Weights of a small transformer language model.
Size: 14 layers, width 640, 10 heads of 64, MLP 1920 GELU, vocabulary 50257, 90.3M parameters.
Architecture: learned positions, biases.
MLP neurons of a small language model. Each row is named by its layer, matrix (up: input weights) and neuron, and shows model dimensions 112-303. Each number is 128 + 24 x the weight over its row's rms, rounded and kept within 0 to 255. Numbers have three digits each.
After each neuron's rows, "fires on" lists the tokens most often at its 100 highest values on Wikipedia text that the model never trained on.

L11.up392:143086125130137164122135108120110126086161104174149141107122115112140098116101119111112127144126108124091120140113150110138125141119181127128079131128152166130089144111123127126134154108141149142108112141114116110116150129094150087102101130150150126076153112124088109107175112130168124096127133131107132089184118103155154161081047128152150121143110173135126130129101143126113107125156125131169142109150100153117143130094081073136120107126146158119151160126171160131123158132110128116135162108134107125090128147123149156116125134127121140134116110132081146116119127130135178128
fires on: " on", " to", " by", " for", " signed", " before"

L6.up681:108099138096162135131206147119122115119086127134131119107119144139099173141121123164100169113145156134124134091099133164121166095144144159169097123149146079143147147119144119129152159151135148118142116125128080144132125136158129153110134171123109103131110140148135113146098147152110087153142111133127128133168088153118109096110084138129070171145167106205108141134132134135112147147142194125098088152152145097128120090149146154114133152123154131107112166118118108101134159143133136100143140154115104186098123120081150107100157127116139095086122154127135156149104156123163144140
fires on: " J", " Nar", " R", " Jon", " Mar", " Dr"

L6.up1756:112173125112132115080095150113102124189104067174109096164162083089092125104115162061134118109127130156156165130136147118080133155172148129100095126154138152125143135146133136156138118098146122158139174112138097110145136130140149109155129123143144129112169151122129096125127159120165135099141140130132099114117129118128153125154160123130147135129165095103128120149136142090128103126129131097147121126113154129144137100151118129138109158122104156149115141129130143125110120109119136126129129108133144096136174102166118158124110078129127118124100130135134094130125126114105143153
fires on: " the", " which", " p", "=", " by", " that"

L6.up1616:140119165113115122106129150156127136156130114120161199142109104125147116102133046161136109136131131130096140148130136195122139173146156166140133137133131159122115132131126140119127132105161153131091113112134146106152136143128095146152122134131084110163126117115109087088139125088146126104146122151098093150109115135153156129175119109101082082146100140104133188144118115132163113133110134131111140163088111127143076117138144047148102149083092177133114154161137163151101073117125104125139138168129127122178147123132094106147132146100138150106149169159119125077139193132188128120
fires on: "\n", " |", "-", " "

L6.up1446:179120122130108144137132147148131153112112123104109137115088143162124115147170122122146151110169114153122099115122128141125104103139113146106124121148185130133133103140132118158137131146123130143150136159156118117112141133088125100167161166156131117127129104139159094136159154095117103132134137094128116129142109147087096118125161055145121134146128132155121107125139129147113110138135103112111087142144118091161128104122120144164091103178134135118118154135106125144112078165148153157101124133182114140158088106086129134105141074156098101128075141126136167148102090124143092097
fires on: " an", " An", " Ep"

L11.up1767:110116126126141114134125134120119120135101148127161100115134134130137135136130153161141154140120110115080143113090113185108108145146113144101152111137138122146093106077113161105114086131124120108101102124130156156128151139184114168120143108108138130120171098188138121140137125099131109157060148133098187097135153095183176128126128104151160137096144140144134152128116141171140133138172127147156117118120152138166118136155149130132096093112178162142115142121137153085114091108160132148128121175118132143141156135098153094074129123130124103102138084082131128127130142143144091126
fires on: " a", " A"

L3.up252:089124137132118099178139134110110126099158160137146100136133170123112119149094128122144073155143130173103129131130095130158099127056132131100108094083125095141116119141124133124146118119150171144114146160120171104138093122138086112154099137124112096130140117193187095118124177146147148176102122166123100089137147088146120134083100090107132117125102099135139164095139108177113135097140151103139097176149140175103140113098098098112124156094149105142145118109148171142117145109127158153095147124132109105092130141135115165100120127122159126152154124134167149148140120072137129125
fires on: " year", " years", " Singles", " period", " carn", " season"

L6.up172:165143138131161160157080130143119122157143144093106111065083118135114143131152126105125139120136120123105144106141125141127134114142154114137108122116127127116116137136123110128153104107129147106136107096105080135127142115120112157184179144121196122142120127164127160137123122142142121160119113126133115127150128178073153134125105083100151152135128159112120132151163095193110131098118146157149139103136107159135163135101149124161088135129086133114101111109128144111181128113176134109130156105109121108112122120108156151135154141151105116069117115169097144120128114120128105119
fires on: "-", "==", "===", "—", "\n"

L6.up107:127170157096128146097106153117130106126107132105103129127139124157158115175159125163131147138145116143119157126121156142168127132106156090131085143113084127133134141168109165101153139137115094107119136128122118104066131127136128157137110117103130112103127120125113116155085153181153098136127082140129107138159129087069101140087144101139150134122130119116116127133130094157126147111145134172097102080115103130118135141118112107135129112113142158088064149158140111087150086180121123099175061137134133104127106097115135117140125114147118152154158128146108126161142102150113152123
fires on: "\n", "\n "

L11.up1229:130133140147104139112118133089146154132154114163152138150157158125154142133105141125121095114103124148171171168078151136152117118145103144140148153134166085092107157067097114184104089090141141106126141120110106124100154131112138148162129172099119138128110166109115152106095144100119126127138126117147063129140165117162097079156131133093113111137132138120147123123113124147111139148173141142147156100087147143146077143146110184087139149113166147106112114157200117129136137118167140113107106122099110119116076127122145141132110152159156110089111124127146147120098131125121156215
fires on: " in", " at", " into"

L3.up736:114118127151155115149189142125156108127123137103113134149179104118152118060092135093140150139112136143129102116115157107110100150094103094080150109128136125091137140106147151154132133155146129149149158118164142130106135131162145131119123099113099118142139143135132110078158147173136118123097127128096150134105139157106137093167124149148123140147123160156107140141118133119141149105140145099122142118111114104168121161127149110101102132098160147131125101115109150089118151101134167134151099104140080111127112139152146078136093131129112144112142138104131116131129112116187075158
fires on: " also", " list"

L3.up74:111110128104131131100120147124092142147120119122107117099154111163150119099120123152131150142139168116109142147114222052188182118135146168134101153166149146097134123120133113127091125106146109148119132167130128124114133102113141152144149110094135107157103120099086110138110108125078117110126087120122103104141134143132177143165144132156112080123131118171135108151119113086144103108135107074152142101140161120171129120105139154064125105109155145161120133135113144144121145108120125121161142133186113112111110149119116159128096154131084119116195115150139107140125101147150161108
fires on: " there", " it", " away", " came"

L6.up1159:136102126135120111132094136136126161145124145127123121113167104129097143108136112167175103172133149102142191129129138132130162125140147140130110140142122162112159147141137120137123083102150174068115102145134113109140152137147146100151113127118140145134079125136161147142116151134136118140092134125181091152125128115130136116059180155111157144117112119120154087141092119124084140136153154090107139145111130189100107164168157136181129140130103157118121153134169135097118122160150113168109134114132111126124132142112104085090119109153118095136052147140166154162120096119127093144
fires on: "\"", " moved", ")", " =="

L3.up1467:108123126144116094126139139094113136097143117119122137136113165154101144158173109082098174142159153121165165091157127094136098147132123100148113161117104131110112134144155128175128099124106139076119138137131122092121125088166144125152143119112129137154126135120134114140106163166136113145128147086148104116148121118143111097121136140073167152122180145124132128129160138147130098112090097122149086100149123124175132124156146093119105187144178201141101109117138095120162095127144125142145142130122151199139087092168125151145115131122150137078129097152116154123092104128142152112
fires on: " also", " Record", " Comp", " TD", "Comp"

L6.up328:152135152136073141086080115094145165119125099124140163094142105105117128074115107126159112153104130165134122121098156098167115151154140136120107141111110121104157127156110150101087173090123177123146133149171106112127120160130152099136162126127115083149160138133159158125136103128069127118108115165114132115142131076133141085144118106146157099162132115131134167151184141147077126111133160111099120100142136174111134181133123147097142158127125186116140142137114160097120148065083091147142131107170101104087101149091095117135130142130086134125113135132130139166137101161115126127
fires on: " with", " it", " there", " Votes", " used", "al"

L3.up1790:158138125092156150118110096155102117203140085123154147151126162122138139123115098168138162099145119120119135104103112126092102108139160138189157172136170124140171111181141115102113140132127131145131120092111157129115109148130146117141154125116114111149153147093140099091121136142117107159130161079126074178145134128129125116110123111091112118110123120103130125112129068137119135121144121142133123168127095081125123058129117076149107131163176130138168117120117167151118113135114151142164124131109126125107117111126184111124114118109133127160113113127118091119136101113104082136
fires on: " also", " further", " thus", " Ne"

L6.up149:126120142124141143119138147147136166116152119114102123118136129124098157149144123119144104091154122128163112110162139120100120120141118119151166129149159102085080110131099138109171092126106103110155117150096180124102159116131107121090135172118146163128129129125137096086149116161131132112116098161162122095123117117095096183157147140090124168143101162116125181150129101145115129148125100097129168141138119094114155119126138123074097142121091106140118124117132104102113112150140134141123111149159100095123142161095144111091132070172089131129124148113125134119112135149134198089
fires on: " her", " it", " b", " El", " “", " Russia"

L3.up1663:114130158088127151145171114140181143156143156107115104112123138131153178121101143151090135127129162143164169121170099104140174065155130146131139140114122154065110168142141122116069142138107142128141139115124143173087151137180141140157153166104150149109109148171159127104127143179146152099148132182173160167145135102119118086159137151185133190081109188137158090145136128117137132138140119146110119110133124136101104132151060115153111102104134143123107109104099145147139151115160136103153084133145145091122164094134126148144133114160158134102147154106127136139069086110086097173
fires on: " not", " S", " She", " go", " Suzuki"

L3.up214:093081122128112123099081092130135120145157096128118117144096092148123175130149121132141131147117066152132124129132130088140121107110128150146161119095092134114146106088136150125092205107137143154086119113112108126169109119112139125155146099121122111136115157140136079124105147131095127090118123103127131179154128165120131144120144101091114096122124125141126120132103099116127114134102116117115132131126201104112145130133088153143101171123138139115139112180129128169131130113136156107130091120101116124113086096099101164109124145081124169140117156123112144119141180103125063157
fires on: " Fort", " God", " Hall", " Rangers", " Ar"

L6.up1795:117121132120116134151162108111088130109146108120108104070092142111147116092127140128132067123135095109147122128118128154108134125170104119126119150106140109106125093130140165129141108142094097145101116135110087164143105120144098123141123139086106126115128137137131125115142150125107123116107162130070150174164162112135135121093110113163185114127171144124134120144150131128110132162146115188111129109114131148164126125078095166143135129132126162136154133151119175127142093140143188137111161134151161143093168099109148129150093135129092132100146120139142134127139162119116164118
fires on: " a", " an"

L6.up413:145173128114123118143108119124130137124153135123157140185096148110105136076116159133089161147105163170148130135135136121096145111194146153078142141109122112110091097164172131095091127126132135130120145139114104143095161170114141089131116157132048139138117083131145129153163111127136119101133105133115113116082117127147170114118130123111164133140111133133118121118165130129145106117141115145106124158164111140139131171137132091136141172108111067120131155171130133111140129144103131131127135162167116121162125158108113113135136110110141147123067177099112121104121127128148115115
fires on: " |", "\n"

L3.up749:153111120136134124117103160145127146127133154170175153119137124158133166090116110107104105129103138094180119111158165070119118123085143102082146099129135105158101127105154099107119139126103123116154131103127177163115172125087116114070110165173130135108108083089131126118148147134140120131085111084118104101097097135119159109098139121126109179118130119148184108146150110135100125110122127118101113145157103124119121113106124097119140087129110146123112122134136126155109138153128152112117127123110142112131153125111119133185134083108074154120127120076163123114110125109119119151
fires on: "u", " Lo", " while", " Il", " Yun"

L11.up73:148088123171162150088115132159161137166079130141116134080133149132135147131082174139136126135130140078159104163128146141117139145164122154148121163121144132108136141134163181125148120125122146151134164107146136161162125147120112143130108169109111106159144078140114120161108128113130156100085148138095118181096127099132196119129102128144105100112112071136057108150154107141107157176115073099141098120102159128081103119137143108134144078124116201149118125094135125164128106133067165106140128105091099137102132137093120121157108105155100153129124137158156144135125144127107144129
fires on: " ", " O", " P", " b", "B"

L3.up1342:129144099126158097164125129120122122160167119129137141099135121148128126156110140151116123125100135127142138159145096069129160115090088151170126101109152157123110139181131136128118112123128109153165113100078143122151133121102054127112111103097152170158152169121081129124174084101134131119150159119133105171119115112111139123123142167084170128131159134192158124148132135109119127130116119118135152081093134116144130160165163114135168146172089119137116100136130145086133117124101085113061158104157122110127129132093162135156084164113120088144134105109167156127122137102174151142
fires on: " States", " Time", " times", " time", "time", " morning"

L3.up367:155090133111157160118157122089086162169159163161108151146136146121124140113146108096135168163114125161140122101115089086125147108140128164146123163142159137101133123121141138137125115123153157133071102093176120131127180129161103163150127176138169085076165129121118120112121153151073109149117102098118134122083104140098140153152172153127132119164135125154136129105117136121116143147133141195048124127116109121109136095167139142111125135163156087103137129132146152129088112135114159132129100145114122143141116139117117151130141132150124134104129127168154138131123120110121139129
fires on: " An", "ail", "ac", " ALG", "An", "ique"

L3.up5:128115112143128075118095127128119109150127159077144164065122175135125112134129113112157096103133173103175109150120098135129105130163166120127171128082134093146113116143131143152124126179135151125130122089133188149133119109135096113135131181094109101085111176144129152138127184139129167118130132127104129141160123156125147103143148126115147083142106177129102120104092129136118131100123154101156152153133108127092148072141111114134100078109164169126150142092167125137154122175158126102131105142140101137165153113122103089109114152159107135126140128085172129110123103119131134152
fires on: " In", "In"

L3.up1356:119121120132123128133148120097142139169097126140130130137092137127110117146170117098139137115131117150144165158134156114110184106110123102124115155132197121109123142131118136125100150120125100119123108132143064113138089137136135091120076149164099174128130147097109099124146094116098157148110097177136138112142152077141097118128147108108181119130109141145112174132137149136170098114150129128169109072128154114135106122135141089089160152125161127127087141108119084122105119156149131161173099128133145172110129165152111144102131147162103159108103108159129134124172126122108140121
fires on: " His", " Its", " Her", " its", " Their", " From"

L3.up487:122199166109128152143068172168104118136152090152110094116139120096136118127101109140079096111138187130073136143163151156106096158102107115112184064149114153151132137146133139151177130139088116156137135123135089120139143138155099094146122176134120120131148124138146111109134102142133116116120130151125079102107070094138129170190096145125148107128164099164104139095158153125134168134109151172137133122112147127151104126102121130118112119130130076137119158123094167132151136173092172115110127135160131107151118114133129124138141137132134134136106101116133146156127130170130112134
fires on: " she", " he"

L11.up706:142076141159087187135165113116142137142128155161144094117179110133111137123155098121099142163096125113159126147093141108132117105162102115125111126118140119123066111149142141145073169095087117099155121149107154109159147111124123146126097138112118115141090169102080100133178162118119140109139097156142107047127101109108146079161149121133161116105150146117151116161149119081118138095128115126152099114113137086116139134100113143129064126120132186137135126116112134136136109143096144133088167105154133127111123108110112136124113095164113132133190110155134159130117166131139138110
fires on: " |", " or", " a"

L3.up171:157082123146147117136144174145130141105150146148090183128123131140127085131144114104112162145132150133139132130136128120131086127139144120116173133157135108104113128145146107084096132087145162148154155159177097165118125112113121139137097107130146111106156140104144087150136094127131079159128129094087124134126145144157104114102138135101172119081152114116143158089117127141144123155122123110125142120134125112154099114104173163080118110115147120121177166133116141153120135112153056125148142119066132096144090154147120134157152137161086091130123127178145134137139126152134127149
fires on: " match", " goal", " play", " work", " episode"

L6.up1178:166124131156139071144104153126145128139119102122102151138091160133145148121101131180079120106120143136105166146147111148118161113134124159156161149140110159095118128164164108122126116162171140132151105110164136092107086127178108134135134188111137076132163168113118097154123140172129084137148176091114121144103124120110114123138126099110103162135098131142149114116112107136106140146137141138135134086129131138141108126107120140113092143109080119166106153114087132104151202154114146086147134155111146128076110151134148107145128118150143124167156125097112095115113118150130138100
fires on: " W", " L", " K"

L3.up417:100157139126128076132106118152111098136142080113091145163140095133132094130086116125115108114123167123146122137134109160103155096142136173139107123151135120108121105142113160151133086120119137109119078130112114076139132125115081150114107143138144155149138153108163100152159087134146132134173109129131108093119128099148123145126090118140158125155167160162113109100169164119140167116121155157117104155089096099121124113125107167135110126150149142191155126098098134137132127140123161115141114097106110135099133127168103121112116132152129113138112122117113103117177109112092069114
fires on: " who", " he", " He"

L3.up1395:132140123122112121116093097134102096154103149116112153160136133141171123157114165117142133093115114130111134127131143171110140153061117145140151154151159132134085144153151170092123137136124104093138166150142161157140099134075146092118133068172107075174133151103104110095118169116135121130163144104132114172171124098087096133144163111131116085124140104099125165102099110112105105101080122131149156139149124140132150137109144122113161145117161118140160102120105109164142109070087118159137151100129118083153111135160128109117126115133154068100145126097142135148086115069139132115
fires on: " E", " J", " W", " w"

L6.up1530:128173177118105150154156166122132096103125116109156133146118167114115127171145153112108122135120142113132155143124138125155116123165137162105123145116103118150141064122157096177111159145105163133126140128092098123120120136137152145107137143110133148143136146139104125121157132125136185106101117148147169100089160120134134116129095117097157176068153134141131146116132142109151103088088143121118131094152111123113118144183130127104132092160124154145146137141124139111113124149152130101141094129109136139113141132114125122131146142123101171122119132168105068076133106114114132129
fires on: " it", " the", " but", " and", " Park"

L6.up1535:144129124158119132152139128123132166157122139119134155116119144168103087183136116093112170136084143144145126129145108106118134125149155092102048134102120142104105137121122134135088149118105091164135140141128168123089141139101140148138127097138142122155139136120133149079121128139135113136129128146143173124117098154135108124146127092159143091112124102147094107164118133098138124156150144132140125126133160131150120150131187139123129105154168116142100176053117067144164116155116123142128136110117148107152125102155145147142150112114121156178117115117134115144104158124108093155
fires on: " in", " on", "ins"

L3.up254:132122105127091113146130112127108113108128132125145116104129127117167125136136167130122083153129137119125139161086110153151150155112166094107153168156128134101127126123151139082164111096116105127058169120108084079103116122123130123135107180123139136145109115096164147177143101060184167132149106126142111135123175115112150157108122121143114091106111136126131115087118093172153102143120167170123135104142116147157126124153146127130115130111154143134132165104141105151114153145150104145149114160113121113142096125131131080155156138129132174126124113134145137136083094173085089113
fires on: "P", "-p", "p", "CC"

L3.up639:157109117125089115104167131116125118118131148138158107121138119132113136085141118149133086116133099144102155092151130158125123156123101146135100131129100134131126101092104143116111144104118147104140129119192117191151120128147128169102148126131112120109119170150151143104129103115156064165109132168097161115102131093104145156166113116106145137115140110092134131120120140138121119116079085145157121141153123100124140138120118110117085114084117060122079107123126144146141149119148135124083090117102143101116190159145158136141105118126112144142063111106114118088080070148131140157
fires on: "f", " N", " through", " Cycling", "opl", " UEFA"

L6.up417:148124163133170092170137130174127079116124128076114134179120114144113098095113150174073149161132129130085178124156096128098109109117151147161131137156116116106157104133150171128199141103132143132165125116186114084115126100162104145102145151115107138151104140152136122131105076156124077114153097139116119147125090115142152177115155092099101120128134108137098124081123111103132123084118080147135147162157130142156132117155124140157112129113133127145108118152091115094143106149118131151150118130167119114096138111133144094143099110118152123127105102067151113090143117081119123102
fires on: " He", " he", "-he"

L11.up742:121132141093096110146163126088119146154104149104133131114131115165063136113118124104159087145122156186097129147121155158101084155128161168116115089140133140105120098149129179107112125143125137164130100135127139147130123140121114126108161129154149123081099100140085096115121128157127101126115105130115106146107176128116113147128132130128157146149151115099122124156136104148118109140127140165091108101150103096156137143144137099124154138144154102138117096138127149133134113151104117159182107126158116133113126129109122109140122162135141158118141158136162135062099082142151153132
fires on: " the", " a", " an"

L3.up1632:070156141085098119112152125128108137108129127115115125075127125178148118120098101117117122094144164127155145106115137091140098096113109120110120081119180153094148125144122131100105123109120123134137103095114113152183107179140119146080082184105136130132109125113089129130140096108113119144153112095152125129124137117129149116135112138123103143131120116139086098160141174076106106128173148173164109125160105168191128153103151115154154129143092108131140143108128177162151107163115093109165135097155128137205132134152115122145174115180107145181145130079112112124131125152138134138
fires on: " It", " This", "This", " essential", " you", " All"

L3.up364:092191116133165130101111082140139134127166123103107194154115132153115115162118136088130117126102116151140131101126114154140204132125114143113173124177125119116069113133100104176127151132123135137182124131149098109114117097141117104098140116160094135140116120119160147110157175155119120164160119110135123089192123117162132130116167159122135162128111096114103134078143112124135157135162124179125106145145111133118152128118083137144102143121144114121175148138132122108107147071116129157107089133133111121126150131078128136152112110112161113138166170125149155161141101147118132127
fires on: " An", " (A", " A", " Ang", " \"A"

L11.up721:170122150139116130145155125147145101131122142135126150104129149118125067123144121114105141158131098136133104155106078094113130138144095124127135149138107136148127113168132093199091171124149133108143145118163174113142110136106092173091109142184125120162121126121107159132152129152086155145154082085149121171132133161158156113156129103134151154101122101146114151089162147092156153128133107141104094151132138105154135092166117112093118131112114134111121150091142144166136153113137142146095106114110115133161123118108108153103149135093109164167114104119139140155120129103161138123
fires on: "On", " on", " On", "-", " and", " appeared"

L6.up1669:152183126142111093123074133114127146136136173164125130088094111114119107092088126112098153108070133133122144121154111137074098090154190154082132114122083140077142129132112130105137116131098146170146136100125114122155105091131118145137125128099133105149146165144111119152119153161135114147144123099154140130109131090138127096174123131169070127135164082139097140130131123130136112167147135099131129147063174116126147104150147145157133152117147103125162176140069165169123140120144122152142172119110121116124123112175123097185117128127117102142065174214130111128160071191129117101
fires on: " which", " (#", " that", "os", "\""

L3.up374:099133132113139101154093130141123142149120133112129142129114121131127133150135132059113126138055145123143152172143178116128090133101154133116126151134145126095110090159114108103118100132118083128182118180145114127084124134157127127135128144150137084150147125097185152123149094150186104155130132159142112095166114132115153130127086181103161109148149092103146128107145118114134118115137151123137134153133107099174138118124181145151100149124159145144114144121116112112116098121130144132074126103096132119155139098121139091097179124117135107160147143175150123121159115104128116137
fires on: " be", " match", " come"

L3.up165:120177109114122141142105164117139158119135140152137145116120118154117129127142101131140079105145179139169190124115141173128114130142136182078149066073108086145130143128153120120114103123159096098142152112128115098142083123140133128147127111125151142107107113086087112116121133133110115090113116131142154134126121143124114072113130123078119147149147131134140132119125088121146106124131140118087143166157144179095119136120128122167111148114082110131090110096116125124099112146143120148101173151150150153203123102152148110097146151123134165107113166087110144119056128138163196117
fires on: " this", " This", "rack", "This"

L3.up797:132127167098132108108153142157155148128091122160129128166147069115131111135114131132138137114113102140137175123135147089153087084123118128145123126119113092150138135126180128168084142158122156136109163105112114079084124111148142104121118113140107108150115128126085104104118149166127119135167114087151104144140105168101165094154111180104085151105094121156091129112126126121098145157143121100104165106105099131127143145099128107105107122119134111188095105162113147134127146081084144136113133105116161115136136180120163115148145122181155109183208152133086123129100085174129167140
fires on: " S", " San", " El", " World", " Le"

L3.up1398:084162098135104140085120110071081151127118139081104092149119135178121118076129114145161103120140120106131144173175169159175137153123124166116147110107158123075121115151107141112106204107111166133165154115183149147156112121157127125113089141112068156117132104101126145173152115114159103106132119121144131095112151103129112126174169098105177141130115113142111168126078169134158104123088110156165133120124099145122140128184115137117134150134098134124127129147160105130128117116138107101145112117101133125188133125139117153166171170146126149102108133124136152135126126108145121135
fires on: " A", " their", " its"

L11.up142:104141116142135133143091129124113099118076157113135120110118133138131183179168170125116160116106096173187126130149176143145045128084091140172143115137162141139141126120107135130151152135093160120104127110058105145072148101130167111143122115137137135127124131125161133126089128077124142104130108151137153118091136183117154136131117148168130133117116139155100151124083117133122117136139150112119163129122091131151148116133134102140142108174145153120101144151116175149118132137110102130156085160071146154126123091109126122122137135174102122134147131151128191139144097120159134096
fires on: " to", " he", " it", " that", " so", " two"

L3.up1338:154078113130145149131142129188098125124167122110111136116076123112131154094127125090091154145156136109132099120096120169122091127116137124149144134187112143112148108116141142168123126139119162134118148153106115099101095207108113117175072097102121126151134123126134098122092152118106125169159128118154122124114150118087134144156111144142119113138119158122162090156128164202112112133130154166129081147088107112118113106171124115124157154091152075092103126124152113154082116101153149149139119131094138139163140104120139143099169127128127160095159148123135121110126133124115156182
fires on: " both", " all", " All", " Both", " two"

L6.up1685:138121137118141130109091132132099088113095149135103159106090091139157126142121117087169125132119123154148133152173130121096132173174158138146119135094136138123113107090118145132133104153075134111091152134101184132122091102159150121114092111133126116118131102156195119110164108134119134114124149113164152165118135131174107162092125113138166130114108185175130172161120138118138121149124140145152104110123131135123163111118111048145101142157149148102161145112138148110131110119108133144146150123158137129077097106146106118128124155114123129160104133138124129123131109118111110122
fires on: " also", ":"

L11.up1672:132138158099137111160083119125176168141085178088105141103117147124147133126128089085134050192126120181089060110161133156143119098145136165120087131103140170129163118103137140153108095156138110160119133139119135113120114115130126135171162152126156113105143093114145131077092111139126103121079147131141115096106141094078108136135149121159148150152157112111133100090128125134096111125162093109133139124101108111122109097147195106155124128180115129150127136133124168144146122123096156149125153101108120095148081157090163113123086121107116135110101105157124161125166113114098135115
fires on: " an", " the", " An"

L3.up1241:129164102106133145121110137153081162127139133129140152104119151130087114102115169159101071119117078143120134120124132162139149133098157066165126073150109124129127156132131162080109144099087155144129089118130105125108114109146137123087122147144122093166129193119202139131140159099137123062096137107127132173161165093123126083142131100106097077144147086147114071117130140142149154139109151133106117144150164135157120125117137141154160101125126143099148097095131080122103133108110159119149119125133122125137132134133134127128134143152141136115146145154126144139059124125122121164
fires on: "p", "-p", ".7", " (Note:", " Ind", "t"

L6.up224:130148126102159149099121135191137122141143149123079127106125115129141105147151174144137141150108128117120135152122160107171125099107117146157175122111167117172140114179076169123130092095089150133133128177163088089131148111173124150177112178120139128125149087122084132093104131062130102152164090138135136109131120113094153094134132171125177089134093134143106178148149135139144122135095121107085149099140144172140120136146165126128117112140168102125121137159140125119104103100113135123104118169096120113144121105123137146134145149161151152096127105143122105101125132141115114137
fires on: " being", " to", " be", " became", " becoming"

L6.up238:179115145107151116144157155121126107144097158123120106109110130117080105099113127110100114127125116146106143126099189137115111124100122127137100149111102119119105136148134176158174111112168167183159139093103091157106149144140137080130132120109116153137178102180085131117179161159123148099088154109149141118125136128117117119116091146090139138131108130119081146100152083125122105119100153117155127106144104063174122141103163144126132106113103119131168116154127100120132178112133153128099074143121098159107110127137127167126130145097158134157132110177139125131118110155159140161
fires on: " and", " as"

L3.up927:096141174156063110148153138173154148133162150150129135107108162095155168153114133111123139145140154108134171122115111110172212114117105119154112161143120090081106083134119155151111130118143099107141135135131159157140120107163090073113128177115138147137141104149123114131140151093150169082136079089110137161146150107133146145118126132111121156133119156129168099129153145112138135118127130132101103150108139122128157164119193126113108075073127135147126134094141151130080133144125090156096091159137151073101137154140159107126147150126115145171133098115117141157121156160091108140
fires on: "P", " p", " P", " n", "p"

L3.up939:124144146133105107114123152108113158120140142121102178170129114183131127173141101122130146123137164160102114130113113103138056158105157128114097125134113166184139108116137210129099165140122172137149144172131112147128090140131159144125151112117143129124110075155115104124124111116102103080147153132093102133141133117112122191120084145112093095171129132110160168125162156136099154128121106135149101092148103101100092111087078117103109110130152179102141171148129080092168067113095133140161115140126130072102090166102134135069162119135126108095153124119122123092106130098110136103
fires on: "\n ", " Division", "iz", " Forces", " served"

L11.up1088:157112086109133067132134083141130146121136156093124112107087170141131148125119129139150111100132119134126119086110105137083149107113142139135101087129132130145100148085145140157123159126117151110139118125129115157139175115140139167173129120121109189110174144156139061129112161137157143099093157111122123145124099087158140116165113132074110109110117190091129105131151145128088136137121105133096104123127120116132142125108186161112075076116120168129141135053153122132144107137093144134068111127134086144135115151121121083152121104144150103112115115112127134126137151161127130103
fires on: "A", "-b", " \"A", " (A", " A", " '"

L11.up143:146129132131154138077132140110142139183091141143110133116165119120131150129115087123132180130097142170165171132104142169109144127182127102104153109084133129157122121122091129119102109121143110118115126118126074136124093120115136130155115145115107112126087112159152121121130141090134130137119102140106114117122082140169150137165147162078083152172117127110127179114125103161112146105081136102179122109132123137124067127107159104161089130050157144157148141164160115127141127183100104094130086125123137137134167142140135139139149131147171173110097149121109148122129128140128095104
fires on: "-", " |", " %", "|", " or"

L6.up1311:095125102141168196166127128088119105124162114110140149110141127147144146129099125098134122132159117136112145138152122127103120146111125125129126136119165076151101144137161141123103093102163144075114142093091175148105138124123101131139141119108136155132103118124121171083146156134099131107126107099131118108117154142103088083152132125123161147149146116151117158150097113121134140107099139153113174137117098119198179144123136121154153151149121141173205124142150185151155119086115109099129128126064090098095104113148152111099118151103095122115135124102107109079148126115097114133
fires on: " a", " an", " also"